python train.py --n_layer=8 --n_head=4 --n_kv_head=4 --head_dim=64 --rope_base=10000.0 --qk_norm=false --parallel_block=true --init_std_o=0.0 --optimizer="adamw" --lr=0.000598 --beta1=0.95 --weight_decay=0.38 --schedule="wsd" --doc_mask=true
MLP neurons of a small language model. Each row is named by its layer, matrix (up: input weights) and neuron, and shows model dimensions 256-319. Each number is 128 + 24 x the weight over its row's rms, rounded and kept within 0 to 255.
A block is one neuron, or neurons of one layer that tend to fire together. After each block is what it responds to, as a language model described it from the Wikipedia text at the highest values.

L4.up7 [133 104 139 124 116 150 112  95 143  91 128 129 135 181 136 153 102 133 120 155 143 155 119 126 120 120  97 142 106 113 111 185 103  90 205 160 121 166 130 188  92 159  92 124 146 124 133 156 134 153  71 142 138 134 111 104 114 131 111  60 135  94  94 126]
L4.up796 [136  99 118 117 130 156 120 104 171  99 140 109 142 147  91 167 123 125 112  98 125 170 106  70  99 127 136 126 130 109 153 110 106  81 121 124 134  93 127 154 130 122  68 142 127 140 147 135 111 145 114 146 148 154 109  98 115 140 143  99 136 132 137 137]
L4.up992 [144 118 136 159 129 156 117 105 136 126 154 116 142 163 118 160 138 174  98 157  87 118 105 113  78 106 164 161 157 147 131  90  79 102 118 129 119 114 120 144 122 156 100 167 145 135 115 130 136 144  94 136 158 121 139 146 115 124 150  44 136 143 112 111]
L4.up1233 [180  70 113 163 129 159 139 133 172  88 146 137 125 117  89 143 128 108 116  81 173 119 152 125  91 166 163 164 149 123 146 142  91 122 141 113 123 119 141 150 110 157 126 121  96 127 142 135 126 131 121 128 109 176 141 130  94 131  83 109 122 120 105 111]
Description: Tokens just before an expected proper name: last letters of country or code abbreviations in sports tables (ROU, TUR, COL, GLN), and commas, "and", "a" ending lists of names.

L4.up523 [144 149 155 128 150 138  75 146 106 145 128 130 127 134 121 121  94 196 140 144 119 127  90 149 137 169 150 127  78 105 114 150 147 130 130 158 128 122 143 151  92 141 143 138 152 128 125 127 112 117 161 161 119 159 113 107 100 131 119 115 148 152 134 134]
L4.up985 [148 115 170 107 123 150 112 145 127 109 148 155  84 114 130  98 122 119 124 152 159 146  84 113 164 122 149 118 114  88 105 136 128 116 123 157 150 110 125 111 116 112 140 141 120 163 119 135 141 138  96 134 164 126 172 139  66 133 118  92 149  84 120 151]
L4.up1701 [135 124 148  77 118 127  70 164 139 120 157 118  85 113 102  95 111 197  99 131 125 163  80  92 147 167 167 120 118 131 123 129 133 149 153 188 108 130 109 124  94 107  95 157 128 157 120 111 122 135 143 125 162 129 139 159 115 131 145 135 127 138 157 135]
L4.up1869 [158 113 121 104 136 118 122 149 153 121 156 119 101  96 104 153 138 141 108 155  89 151  93 113 161 141 120 113 101 121 152 114  99 139 125 159  78  79 145 146  99  73 110 129 120 110 115  99 112  85 133 112 140 142 114 112 133 157  95 118 122 127 137 108]
Description: Main action verbs (or their final word piece) right after a subject, "to", or a modal, mostly in plot and history narration, e.g. throw, work, sneaks, collaborated.

L4.up573 [173 105 126 147 124 125 134 121 154 119 117 137 108 117  90 199 121 114 138 202  78 148 137 146 113 170 145 160 134 117 145 101  89 132 112 113 153 137 128 182 123 139 122 135 121 130 157 138 119 130 113 116 132 132 123 102 116 186 152 106  97 141 107 156]
L4.up597 [139 145 113 155 124 119  81 120 104 112 122 114 128 144 135 139 187 134 171 171 125 166 116 126 106 121 122 129 141  93 126 124  71  91 142 140 113 115 127 120 133 179 141 110 152 142 103 118 138 149 138 152 116 175 181 119 133 134 122  76  91 154 101 125]
L4.up605 [153 105 104 130 117 121 119 114 133  54 125 102 116 161 105 152 128 155 134 151 115 160 120  79 124 135 119 173 129  72 191 107 139 110 146 134  95 147 117 125 158 134 134  96 126 141  95 126 142 159 148 107 158 124 128  78 102 159  99  85 145 147 117 137]
L4.up1426 [140 178 120 106 117 141 109 161 114 132 104 146  92 116  89  96 182 124 119 179 120 152 119 130 163 169 119 111 103 137 103  88 100 129 160 108  83 136 110 141  83 121 159 159 113 124 126 111 125 134 160 121 120 153 101 144 154 101 135 126 177 149 125 135]
Description: Pipe characters inside markdown table separator rows (|---|---|), after a dash run; weaker on mid-name pieces like uma, i, ed.

L3.up2 [130 109 153  89 108 130 117 125 156 118 148 144 108 125 135 127 135 117 147 149 123 139 133 116  95 116 149 143 120 102 134 101  86 114 125 147 126 112 152 100  73 146  75 130 129 129 145 115 113 142 114 159 141 156 106 116 133 121  99 106 150 152 158 118]
L3.up34 [153  84 153 130 107 130 136 145 134 103 132 127 119  37 102 166 160 124 117 107  83 134 124  79  72 168 168 156 136 126 107 111 128  56 128 130 121 114 131 147 146 168 109 103 123 126 158 105 116 137 106  72 122 107 143  89 112 153 122 119 131 157 118 133]
L3.up100 [125 116 109 131  85 121 136 130 166 115 174 142 131 181  77  97 135 143 127 167 128 135 150 122  70 177  94 162 135 109 155 181 117  90 144 133  80 113 170 160 124 127 144 116 131 142 106 108 129 141 131 113 124 143 142 110  98 101 112 104 105 123 114 133]
L3.up915 [107  81 151 145 125  89 123 129 166 133 165 149 115  98 129 156 200 145 112 104 151 138 110 154  96 168 129 137 136 127 149 141 128 104 152 165 115 164 136 182 115 149 107 129 143 119 125 142 155 131 109  89 169 158 185 125  95 164 134 120 122 162 136 148]
L3.up980 [161 119 128 102 112 166 144 116 157 133 138 140 141  96 136 126 149 161  60 140 122 152  99 117 118 143 128 109 170 127 134 102 133  88 111  75 133 124 121 122  93 142  88 127 137 110 180 124 123 149 112 105 108  88 116 210 127 189 126  92 115 117 145 133]
L3.up1294 [146 114 206 101 144  92 103 155 157  90  92 122 157 113 145 183 144 114 123 151 118 113 115 163 105 166 178 173 134 143 127 122  86 116 101 137  93 143 137 130  80 142 106 120 124 121 122  76 140  94 128 183 129 127 132 117 175 156 163 107  96 157 132 130]
L3.up1865 [126 104 108 120  96 148 154  95 144 142 148 144 143 104  84 118 163 159 126 125 124 178 131 119  98 132 144 117 115  74 103 156 123 127 138 106  90 105 158 134 127 147 140 125 119 131 166 110 153 130 120 117 149 120  92 162  74 145 121  60 106 183 162 118]
L3.up2210 [144 130 112 144 116 177 136 111 171 130 125 134 127 135 126 141 139 193 144 109 117 168 143 106 119 159 115 144 122  95  96 155 152 123 126  97  70  83 142 146 110 148 175 123 106 166 148 115 138 160 147 123 140 148 152  99 143 165 114 101 106 169 137 144]
Description: Short syllable pieces inside multi-token proper names, often foreign, such as Tom-ona-ga, Ya-ki-ma, Se-ba-stiano, Y-uta-ka, and sometimes inside ordinary words.

L2.up1837 [103 122 133 171 133 138 166 130 117 122 128 177 165 112 129 133 190 101 124 112 138 161 110 126 156 172 135 145 117 142 143 130 187 113 101 138 159 123 115 121 151  85 157 162 122 120 186 143  85 134 121 145 107 119 133 149 145 119 137 113 119  59 133 134]
L2.up2193 [ 99 115  93 123 148 126 122 165  89 119 150 151 106 140 115 106 115  84 100 148 115 185 120 157 149 128 149 133 142 115 154 121 117 139 155 130 110 109 155 103  75  97 149 151 133 132 122  98 117 109 131 158 125 172 147 142 155 149 126 133 126  74  88 111]
Description: Mostly "well" in "as well as" linking list items, plus scattered words like each, own, much and mid-word pieces of names and words.

L3.up107 [144 110 142 149 144 120 116 163 126 146 135 139 140 118 129 123 150 140 129 108  85 147 114 111 125  68 138 185 102 138 172  94 146 110 140 107  95 141 154 136 129 174 158 104 129  62 151 140 145 129 108 107 146 130 151 145  94 108 118 150 169 172 112 116]
L3.up132 [ 97 110 112 133 128 126 132 147 126 143 165 113 137 122 130 141 163 119 149 134 150 113 121 129 159  98  89 111 149 149 154 154 124 142 123 116 129  87 121 152 165 126 114 131 130  89 134 110 117  91  74 151 121 152 151 176  90  77 116 115  85 150 116 121]
L3.up381 [107 173 117 127 116  99 102 133  99 134 105 129 150 101 113 131 119 124 117 148 169  82 101 101 161 176 107 158 124 155 110 143 183  96 116 115 112 119 137 164 106 130 145 135  67 100 157 106 103 149 118 106 138 145 150 120  79 136 159  96 125 149 167 177]
L3.up443 [109  96 105 115 141 131  99 110 139 141 163 112 137 105 140 138 148 139 105 164 116 169 128 124 136  79 147 126 126 114  88  99  91 147  88 104 131 100 178 122  80 132  93 140 105 115 147 134 138 160 153 128 133 133 127 120 153 115 137  98 135 116 139 128]
L3.up970 [162 137 119 139  99 137 132 134 139 179 110 134 127 155 120 155 122 134 140 137 128 127  97 127 113 115 123 132 111 124 162 143 145 138 113 158  97 104 160 169 156 143 103 122 110 127 150 147 103  97 186 122 161  78 134 139 116 136 136 122 128 151  96 114]
L3.up1117 [121 117 129  86 143 167 175 126 153 116 135 102  88 122 126 173 139  80 133 140 130 150 134 115 136  94 135  90 138 147 144 178 137  90 109  94 124  89 156 138 101 144 165 123 150 131 108 107 123 141 176 133 149 131 157 135 147 181 111 131 170 131 104  91]
L3.up1478 [142  91 168  93 107 120 146 143 126 161 168 106 150 104  77 132 112 144  91 117  98 166  89 145  79  93 120 144  98 107 111 167 123 125 151 157 129 165 136 107 151  54 136 121 108 172  93 124 107 109 162 192 154 159 185 129 101 115 134 106  92 118  82  92]
L3.up2001 [138  82 142 105 128  94 121 103 132 102 163 100 102 130 107 133 148 160 122 144 157 171 136 134 155 139  75  88 120 130 170 155 122 136 160 132 116 111 123  79  90 113 120 164 123 108 124 137 137 138 119 160 121 163 144 120 120 160 135  96 119 116 104 124]
Description: Mostly "well" right after "as", in "as well as" and clause-final "as well"; weaker on scattered mid-phrase tokens like High (School), drums, ten.

L4.up173 [165 123 138 144 148  85 156 158 179  92 163 135 163 134 105 141 149 121 136 119 158 144 114 129 108 133 153 145 123 115 125 134 107 142 106 120  90 151 163 115 112 134 121 121 118 129  89 154 134 109 121 126 166 147 137  98 105 168 118 101 109 185 158 158]
L4.up401 [147 180 134 117  90 109 107 139 130 146 130 157  72  89 141 153 135 159 146 114 136 113 139  82 121 119 112 105 155 124 131 153 187 128 105  81 129  81 126 163 120 137 148 107 119 125 164 130  91 145 145 156 151 136 103 124 138 129 111 148 169 137 156 147]
L4.up1075 [157 142 146  84  85 145 104 116 127 104 140 103 130 168 130 109 171 142 148 151 184 135 108  94  85 122 114 138  97 137 147 109 102 109 211 165  84 114  88 110 103 111 122 120 143  99 141 171  61 114 152 127 123 129 149 140 127 139 121 114 129  85 120 132]
L4.up1304 [132 169 110 141 110  88 132 125 113 133 201 118 123  92 154 107 152 162 149  94 152 140 107 119 134 128 125 170  95 120 132 131 160 177 129 158 101 114 130 152 131  98 138 124 125 113 145 199  83 123 113 110 158 118 163 158 152 160 149 122 150 124 131 161]
Description: Periods inside numbers in infobox and table data, such as 93.24 crore, 2.5×1.6 in and 16.7, plus dots in web domains (oceaniasport.com) and list numbers (1.).

L3.up62 [108  89 143 179 146 119  95  94 180 126 113 127 100 154 119 121 179 144 171  93 134 150 140 150 129 169 135 124  72 117 133 115 123 138 106 163 156 129 108 163 169 120 139 158 136 111 103 152  96 126 140 128 144 148 134 141 139  92 111 116 158 136 101 163]
L3.up392 [105 145 126 143 107 107 111 121 149 147 139 120 169 115  87 118 109 113 125 102 157 104 129 120 108 151 107 145 129 101 114 158 148 130 123 129 108  98 143 155 134 166 111 136 114 165 140 144 139 135 119 141 121  96 147 139 122 116 159 140 133 127 174 131]
L3.up415 [133 122  90 139 153 159 109 168 143  81 138 135 135 114 134 117 130 122 100  94 130 147 123  94 126 164 120 121 138 108 134 106 170 108 113 101 141 113 133 149  89 153  81 114  83  95 151  89 129 152 133 100 122 112  95 157  87 114 132 126  94 124 136 116]
L3.up1006 [129 125 146 178 135 147 133 126 127 126 128 123 136 156 167  80  97 133 150 161 149 116 126  95  87  86  54 114  96 120 111 150 103  97 134 159 158  86 156 153 128 132 177 128 111 132 116 143 154 141 168  97 114 148 140 113 140 170 150 127 117 164 145 109]
L3.up1080 [101 138  81 161 103 109 137  94 164 129 146 143 116 133 139 135 106 124 105  97 124 171 155  93 119 110 108 144 133 130 133 169  84 143 104 164  95 137 130 122 107 123  74 136 131 123  85  62  99 128 160 100 154 125 116 178  60 142 133 106 115 140 168 125]
L3.up1968 [129 124 126 147 112 115 118 161 113 122 121 121 145 122 131 138 138 109 143 112 168 119 186 124 145 148  76 105 132 128  98 148 113 117 101 123 109  83 113 131 140 154 121 152 151 127 149 127 107 175 117 142 158 140 157 124 103 138 112 127 101  93 137  97]
L3.up2270 [ 96 121 144 135 106 141 151 103 156 128 130 124 101 146 129 126 125 121 127  94 177 169 128 150 132 119 122 144 154 112 179 156 159 147 161  88 101 139 146 150 121  96 134 115 108 139 139 137 139 110 136 162 140 161 149 146 116 163 158 119 156 143 129 100]
L3.up2297 [107 136 158 133 154 109 126 121 133 118 173 111  99 107 102 102 155 158  87  90 178 143 137 144 113 122  99 135  95 131 113 143 141 130  98 102 127 110 119 129 133 106 133 137 133 118 137 129  72 151 162 120 166 131  87 128 155 132 117 143 107 138 154 155]
Description: The second "=" in the closing "==" of wiki section headings, just after the title, e.g. "==Early life==", "==Reception==", "===Passenger===".

L3.up138 [ 99 111 111 114 120 178 138 142 170  62 143 147 128 111 106 159  97 129 109 101 140 168 154  77 123 121 145 136 146  93 137 151 100 116 114 106 132 125 127 130 121 165  74 124 144 136 161 127 104 118 155 157 110 138 158 135 119 117  81 106 135 141 140 151]
L3.up512 [121 118 113 132 110 156 119 141 178 117 130 101 146 121 105 130  95 162 126 116 160 125 114 118  72 131 103 133 123 122 168 170 115 109 186 142 114 149 115 161  96 123 143 109 142 115 145 121 127 185 142 172 122 121 130 162 100 168 116 117 159 113 125 155]
L3.up551 [117  95 124 110 119 105 137 126 115  73 129  87 111 116 133 153 140 135 106  93 156 128 148 103  91 114 121 131 142 139 108 166 110  88 131 184 179 118 100 150  81 163 104 118 145 117  98 113 136 185 161 126 142 178 111 115 131 207  84 136 134 107 106 143]
L3.up843 [139 134 109  97 129 114 153 131 134  72 113 124  80 142  99 160  93 145 131 148 161 140 142  84  82 124 130 128 118 131 130 132 102  40 165 123 145 130 129 149 121 168 132 123 118 144 112 142  99 163 146 168 138 157 124 132 118 115 135 127 147 165 120 126]
L3.up899 [150 122 143  90 119 119 135 110 119 128 151 139  95 119 109 144 102 135  85 106 151 134 105  92 112 137 141 119 105 139 117 132  88  84 117 128 136 150 130 151  76 117 112 122 118 152 117 142 119 132 124 154 153 161  92 164 122 130 143 116 134 173 133 166]
L3.up1468 [155 116 115 119 117 127 127 119 154 119 128 127  96 157  95 170 154 148 165 144 111 145 135 159 136 125 121 112 133 123 126 105  98  82 118 132 126 102 142 121 120 162 139 142 120 122 117 153 141 135 147 182 110 165 120 128 160 165  77 101 151 122  79 157]
L3.up1661 [145 123 130 151 130 140 134 191 182 100 146 116 130  90  69 128 113 149 151 167 150 117 135  75 120 152 155 138 137 123 109 137 130  96  97 135 178 114 139 151 133 155 149 137 107 144 108 109 104 168 102 121 129 153 121 171 101 157 111 109 153 158 121 183]
L3.up1881 [151  75 132 129 118 126 155 131 152  99 163 148  95  95 134 122 152 148 115 138 113 156 130 111 115 114 158 169 148 135 103 163 115  99 133  87 111 100 132 143  82 132 120 138 127 135 119  99 124 180 133 135 144 189 130 101 131 143 123 119 135 161 115 155]
Description: The token opening a noun phrase right after a comma or name, mostly "the" in appositives or lists, as in "Col. Martha Wilkins, the commander"; also name-continuation pieces in name lists (Suz-uki, Ken-ney).

L2.up511 [109 145 107  61 124  92 142 104 152 122 127 142  94 132 106 144 120 145 133 145 146 116 128 113  97 139 115 141 118  89 106 122 126 157 134 148 114 168 155  77  89  75 110 107 100 129 170 149 147 121 151 190 136 115 124 127  93 160 120 116 157 156 128 119]
L2.up1263 [106 135  99 138 138 117 156 120 151 119 116 111 154 124 116 126 121 171 163 132  91 136 129  51 109 135 164 141 151 104 160 121 137 133 114 119 124 115 103 171  88 148 101 148 136 109  95 120 136 156 130 130 129 128 111 141 126 125 137  99 134 133 119 120]
Description: The word same after the, pointing back to a place, time or thing named earlier (in the same city, at the same time), more weakly this; other cases are scattered word pieces.

L3.up308 [157 148  94 116  92 162 112 140 149  69 118 146 139  68  92 144 173 127 177 114 147 138 147 110 105 163 110 139 133 114 105 137 108  98 143 104  95 153 153 140  92 126 129 115 145 135 130 149  86 113 150 137 149 124 148 120 129 142 106 105 120 122 146 120]
L3.up700 [155 102 159 133  94 118 119 118 175  67 122 165 131 132 124 147 141 138 117 137 126 143 143 108 170 145  80 124 132 106 104 127  91 126 149 142 159 132 150 163 122 134 127 124 143  93  89 136  99 168 106 131 151 185 130 121 107 148 119  94 121 159 133 123]
L3.up935 [115 125 105 109  82 140  78 148 147 110 157 131 148 128 142  96 145 123 169  82 127 160 127  97 118 142  83 114 142 108 159 120 102 115 167 162  71  95 128 146 107  98 127 110 162 112 131 135 156 142 121 151 146 147 155 167 139 154 129  81 145 112 144 182]
L3.up1182 [150  76 110 138 106 127  89 145 158 126 118 136 147 131 119 101 120 144 111 115 150 160 150 107 161 116 129 127 162  96 123 135  84 102 120 115 118 116 139 155 126 135 139 122 182 103 137 163 131 135 120 125 131 137 149 121 118 106  64  68 126 150 134 132]
L3.up1299 [153 146 150 111 111 141 130 136 142 117 149 110 149  64  85 156  93 107 113 123 123  96 150 128 115 146 182 104 117 113 157 114 130 127 100 110  87 125 134 120 138 142 113 142 145 121 132 121 114 128 106 139 129 159 124 105 148 122 100 115  88 127 133 110]
L3.up1403 [144 122 127  92  71 122  76 157 168  76 133 129 163  84 126  91 123 127 121 109 132 160 154 125 185 124  96 130 123 117 168 139 128  69 119 137  66 121 137 154 111 104 159  98 157 105 128 162 124 131 122 136 164 144 152 118 113 102  95  32 138 118 173 133]
L3.up1760 [147 108  96 125  57 166  78 135 167  75 179 117 154  98  70 136 113 129 130 122 150 177 128 108 157 146 140 120 143 114 180 138 174 119 162 130 120 120 113 113 118 141 140 114 161 131 117 125  99 136 138 124 124 156 141 105 130 150 102  72 138 104 124 128]
L3.up1958 [161 142 183 148  62 151  35 113 113 106 138 109 179 130  55  92 120 144 133 149 107 150  89  91 168 186 150 155  85 128 135 156 138 134 137 133 107 142 143 148 125 143 125 139 184 101 108 171 113 124 102 114 128 122 144 143 105 148 119  71 109 122 119 141]
Description: Decimal points inside numbers in data tables, especially election turnout percentages (86.4); also separators before party-hold rows and infobox colons.

L2.up1903 [179 115 101 148 118 110 125 140 133 115 128 108 105  51 126 122 141 147 124 136 127 137 148 145 104 169  80 113 149 134 132 103 137 133 136 112 142 126 136 141  98  83  97 125 134 124 135 116 114 140 154 131 143 158 120 103 143 116 131 137 159 142 124 140]
L2.up2146 [167 135 119 159 166 115 111 156 139 116 125 107 101  83 172 109 122 136 113 135 150 129 120 106  89 129 129 171 137 130 122 129 114 145 170 155 152 112 147 168 134 126 106 114 146 144 101 141  91 139 122 115 130 192 141 109 160 134 142 136 163 139 153 173]
Description: Final word pieces that complete a word split across tokens, mostly adjective endings (-ic, -al, -ive, -ry, as in artistic, medieval, temporary), plus possessive s after an apostrophe.

L2.up2234 [134 133 163  99 114  90 113 169  82 102 125 157 118 126 111 123 133 147 122 124 157 147  80 116 131 166 124 129 125 139 111 139 135 157 114 137 136 144 111 124  85 132 121 130 145 102 102 143 132 158 163 140 128 151 132 114 146 109 124  97 133 139  83 158]
L2.up2293 [174 147 141 162 130 171  95 123 125  95 159 126 147 109 101 152 153 143 123 124 124 164 116 101 134 142 120 122 154 139 130 151  96 137  85 145 137 108  76 118 121 155 104 156 137 143 164 132 137 127 161 187 124 132 130  77  98 123 117 126 113 159  65  93]
Description: Word-final pieces that complete a past participle, often after was/is and before by, to, in: trade-d, hous-ed, transl-ated; also other word-ending fragments like o-d-ds, abunda-nt.

L2.up820 [120 124  98 113 111 111 136 102 198 112 136 131 146 114  94 129 165 148 155 162 171 151 129 110 128 114 120 126 127 136 146 162 111 153 158 107 100  81 162 107 135 125 170 112 101 132 102 120 127 110 125 138 129  85 142 162 129 134 100  95 135 131 125 148]
L2.up1457 [131 159 140 133 111 137  81 107 130  75 122 128 136 114 116  93 210 147 148 162 130 156 119 109 101 122 128 154 109 143 115 142 111 113 124 135 101 149 145 122 104 133 135 144 190 140 123 129 112 151 167 108 139 152 178 118 113 144 133  78 107 147 100 123]
Description: Periods inside numbers in Wikipedia tables and stats, such as 100.0, 49.3 and 24.7, and the period in rankings like No. 18, plus occasional score hyphens like 1-1.

L4.up1004 [138 114 121 152 112 138 153 122 177 117 173 129 116 140  75  94 110 132 107 137 127 108 146 122 139 144 101 137 137  98 135 112 128 128 103 115 153 124 119 187 101 128 112 169  81 145 167 123 112 170 112 108 154 158 100 127 111 127 121  99  90  99 138 147]
L4.up1646 [152 125 115 134 130 157 140 141 134 136 148 164 122 166  84 108  88 143 153 129 166 163 183 129 132  93 112 139 106 118 131 171  99 146 128  92 135 123 112 154  95 125 129 138 148 130 136 109 134 168 140 135 143 133 150 151 138  82 122 112 120 125 113 180]
L4.up1777 [150 118 113 158 133 134 149 122 121 140 123 102  86 155 124 103 104 171 170  94 134 101 100 148 131 176 121 128 144 126 146 106 119 116 132 132 147 138 134  90 141 122  71 133 172 132 126  84 116 151 135 134 150 161 122 102  94 209  90 123 147 145  93 115]
L4.up1913 [190 113 118 155 141 180 124 145 165 151 123 111 162 137  74 142 133  82  86 129 122 161 158 109 123 137  86 162 116 104 156  89 100 117 108 123 122 113 114 163 141 144 159 143 149 136 128 154 120 109 134 135 205  95 129 126 137 136 101 100 118 148 131 160]
Description: The second = that closes a wiki section heading such as ==History==, ==Career== or ===15th century===, right after a first =.

L3.up61 [125 135  95 119 108 119  78 145 125 126 160 144 134 136  94 155 151 134  99 115 121 158 108 134 110 145 151 138 103 107 124 165  95 117 137 172  89 132 114 128 107 164 123 129 160 130 114 125 116 186  93  78 131 122 113 122 151 177 151  90 111 186 135 111]
L3.up348 [167 124 126  84 106 175  84 106 160 111 140 103 180 132 114 144 108 138 149 149  98 148  83  93 163 146 145 130  87 126 127 138 160  99 158 185 113 140 121 130  88 149 131 140 182  93 125 125  85 120 152 156 149 112 147 140 114 147 118 107 114 128 110 156]
L3.up397 [125 144 138  93 113 147 107 134 137 110 137 110 133 124  95 120 134 171 144 129  79 149  81 157 104 115 142 123 114 112 107 154 133  91 147 119 129 125 162 157  97 133 102 116 139  99 141 119 153 123 130  97 167 147 139 147 126 177 131  94 104 154 126 128]
L3.up925 [103 131 131 102 125 147 123 165 140 138 137 109 125 124 106  94  75 103 161 130 141 144  97 145 143  97 163 133  88  85 132 107 152  91 123 104 133  98 119 159 151 128 103 134 159 103 163 166 121 113 128  98 150 138 140 141 103 146 132  94 107 109 103 141]
L3.up1184 [145 114 127 122 122 133 126 158 102  99 235 124 126 107 148 101  81 184 123  83  79 146  69 168 144 134 168 124 119 133 116 114  92  93 129 136 148 129 113 146 143 129 115 148 139 127 126 145 113  97 150  69 133 134 117 134 112 151 131  76  99 108 132 124]
L3.up1610 [123 116 176 119 140  66 110 143 129 124 178 123  99 129  87 105 124 136 126 142 131 134  96 137 157 158 191 115 110 121 118 153 158 145 146 153 118 118  90 142 123 124 168 126 111  88 131 159  84 119 126 151 181 144 120 163 102 168  86 126 116 123 168 120]
L3.up1803 [124 119 132 104 138 137 116  64 148 120 104 150 123 110 122 117  92 142 133  91 140 104  95 122  97 189 141 110 141 121 104 128 132 115 165 173 118  91 101 198 148 131 118 135  92 127 119 115 120 166 100 141 121 161 143 109 125 164 120 122 113 110 174 158]
L3.up1998 [115 122 128 135 119 165 112 125 126 116 133 118 156 136  88  99 152 150 139 160 123 120 109  88  89 179 141 134 134 106 148 180 197 149 166 147 101 125 135 123 169  96 169 130 143 115 128 135 169 128 136  89 120 129 103 116 110 136 115 114 136 174 127 133]
Description: Final word-piece that completes a verb split across tokens, mostly past-tense -ed/-d endings such as store-d, emitt-ed, pitch-ed, plus a few name endings like Roy-er.

L2.up67 [ 80 123 146  79 107 124 140 155 134 102 121 130 100 135 133 153 101 145 139 125 109 124 121 150  91 168 147 150 126 136 157 138 158 122 131 180 143 179 134 123 131 150 136 154 161 170 154 174 115 157 152 171 122 133 135 100 124 125 141 129 164 146 104 136]
L2.up1889 [133  98 125  74 142 140 135 164 147  91 109 146 125 141  94 118 148 135 136 122 118 130 151 149  85 106 129 127 135 140 130 106 129 167 152 146 141 127 148 150 138 199 165 124 137 110 144 152 133 116 120  95  94 124 127 130 138 150 116 116  99 129 110 134]
Description: Closing = signs after Wikipedia article titles or section headings (= Seisyllwg =, == Works ==), plus word pieces after hyphens like nine-month, vice-arch.

L3.up281 [136 128 132 152 102 127 130 146 126 115 139 108 130  98 149 117 102 101 131 136 105 107 125  73 164 116  85 129 116 173 164  95 155 118 147 149 160  70 123 133  84 120 111 170 154 163 118 140 100 137 146 134 133 160 139 141 152 147 122  83 102 121 137 140]
L3.up932 [185 126 123 133 143 114 100 161 124 105 119  93 125 118 130 119 149 156 149 108 126 172 139 139 131 117 159 116 121 112 170 145 155 143 145  85 127  87 137 127 152 126 109  97 138 107 160  77 157 150 169 165 123 132 139  98 110 142 116 105  85 125 128 136]
L3.up1220 [139 124 127 150 118 129 143 125 142 120 114  83 105 138  85 119 133 169 149 130  88 116 167 130 132 136 154 112 127 109 136 126 114  99  98  97  99 157 116 117  48 132  98  98 183 144 130 122 104 106 148 141 111  77 100 138 123 154 156 107 144 118 128  98]
L3.up1411 [124 142  92  83 131 148  84 119 161 137 106 124 155 114 130 130 144 136 158 131 139 114 114 105 117 132  62 140  88 129 172 138 107 114 181 151  88 144 119 118 112 130 107 146 172 123  96 132 100 140 141 169 128 118 158 112 141 113 136 116 156 125 134 157]
L3.up1773 [151 126 100 123 102 111  97 135 125 160 113 106  94 132 115 165 143 160 163 182 125 158 145 123 161 170 119 103 153 116 160 106 131 161 110 112  87 102 141 121 185 159 112 113  94 140 153 133 133 143 131 123 108 125 177  97 122 156 168 108 162 109 151 114]
L3.up1811 [100 124 116 144 135 121 133  87 144 140 139 129 143 110 149 126 114 116 151 149  98 105 145 127 138 114 126 130 131 167 116 144  80 110 115 141 110 122  92 124 104 156 153 149 137 125 112 134 151 142  98 124 113 131 130 152 162 134 131 108 152 176 137 158]
L3.up2123 [123 137 121 133 142 125 103 163 156 140 155 134 118  79 135 149 114 133 139 132  98 142 144 132 101 137 111 169 138  95  88 117 145 170 126 138 146 118 145 112  66 100 146 151 130 107 111 100 146 151  96 141 125 171 160 126 105 126 129 175 111 142 135  91]
L3.up2280 [155 161 139 112 128 110  96 152 116 184 155 131 116  84 163 163  83 116 113 126 122 148 137 109 101 127 149 138 140 130 145 128 132 133 103 150 103 113  84  79 114 131 126 109 108 122 147 133 119 103 126 146 125 132 167 171 103 129  97 115 128 123 142 126]
Description: Mainly "same" after "in the" (in the same year, region, game), plus scattered fragments such as within, this, and mid-word pieces.

L4.up500 [107  80 175 156 174 135  95 106 167 138 122 132  72  87 131 119 110 123 151 134 150 161 112  98 133  99 115 112 127 124  77 114 129 148 194 172  99 111 118 129 116 127 128 134 171 108 134 137 116 133 164 204 118 126 100 103 137 142 110 116 129 140  47 119]
L4.up1526 [145 109 132  99 126  97 162 136 173 106 118 146 153 167 173 153 157 135 168 122 140 115 145 125 106 161 109  97 148  98 124 123 115  91 169 118 134 137 136 106 118 160 131 139 129 152 134 125 150 154 143 174 144 183 122 149  95 130  94 128 125  99 148 118]
L4.up1642 [115 125 147 129 174 116 170 125 129 105 135 141  91 123 111 130 124 164 114 120 124 133 145 133 130 110 129 142 110 147 109 134 182 120  84 107  87 105 150 146  94 112  92 111  96 123 135 123 114 153 122 137 146 133 100 122 139 139 148 142 150 119 104 150]
L4.up2295 [106 129 105 120 177  95 106 133 186 142 149 105 114 136 146 119 170 156 147 132 158 121 149  97 107 126 135 150 141 118  98 103 151  96 137 128  97  79 161 127 166  92 119 109 104 150 133 133 103 109 116 129 159 136 122  73 110 132 122 139 138 133 128 156]
Description: Fires on words right after "the" that point to something already named or coming next, such as same, following, next, end, previous, as in "the same year".

L4.up285 [102 106 113 115  99 123 172 136 172  90 120 162 132  91 111 124 112 135 157 145 114 134 132 113  93 156 147 153 151 136 151 115 131 103 168 124 147 138 140 112 131 124  86 184 114 121 148 153 102 135 155 142 135 130 159 163  71 116 115 124 189 125 133 121]
L4.up345 [120 133 112 129 116 111 127 104 147 107 125 143 118 120 151 100 153 121 170 103 128 120 146 119 121 103 117 154 122 118 124 120  83 131 118 134 140 144 148 110 115 144 156 142 103 140 145 114 116 174 160 132 118 182 136 156 172 120 106 101 145 121 126 173]
L4.up1250 [148 152 145 149 153 173 123 135 154 152 169 119 129 110 113  60 124 124  99 111 128 123 140 160 127 132 120 138 120 133 152 128 133 129 133 123 158 103 164 131 111 114 159 184 153 125 130 122 121 114 135 128 125 175 126 172 130 132 113 110 154 140  69 109]
L4.up1978 [107  72 173 116 127 178 167 104 139 110 121 128 107  77  92 133 142 159 144 128 158 138  82 125  94 133 149 154 110 139 145 145 134 119 143 136 139 152 167  96 149 118 166 104 115 156 119 104 130 136 171 122 124 134  96 115 124 154  87 132 165  88 104 137]
Description: Adverbs or completed word pieces that begin multiword connectives and modifiers, e.g. well in "as well as", Fur-ther(more), No-t only, Al-ong(side), better known.

L2.up633 [146  96 123 144 119 135 133 175 129 120 167 114  84  73 101 177 137  89 113 138 132 138 116 123  87 130 147 168 134 121 152 132 109  99 119 142 143 130 151 164  77 129 127 116 131 133  96 128  85 103 137 128 114 167 141 147 142 136 136  82 120 164  96 148]
L2.up1319 [132  87 120 120 131 127 129 186 142  76 149 131 112  97  78 139 164 146  83 140 106 136 185 118 123 140  88 180 149  76 160 138 128  94 112 117 137 145 122 131  98 105 111 117 120 164 166 121 138 151 106 151 136 148 127 113 137 185 113 129 132 147 156 124]
Description: The last fragment of a split name, usually a first name's closing letter like y or na, as in Wendy, Emily, Rosemary, Regina.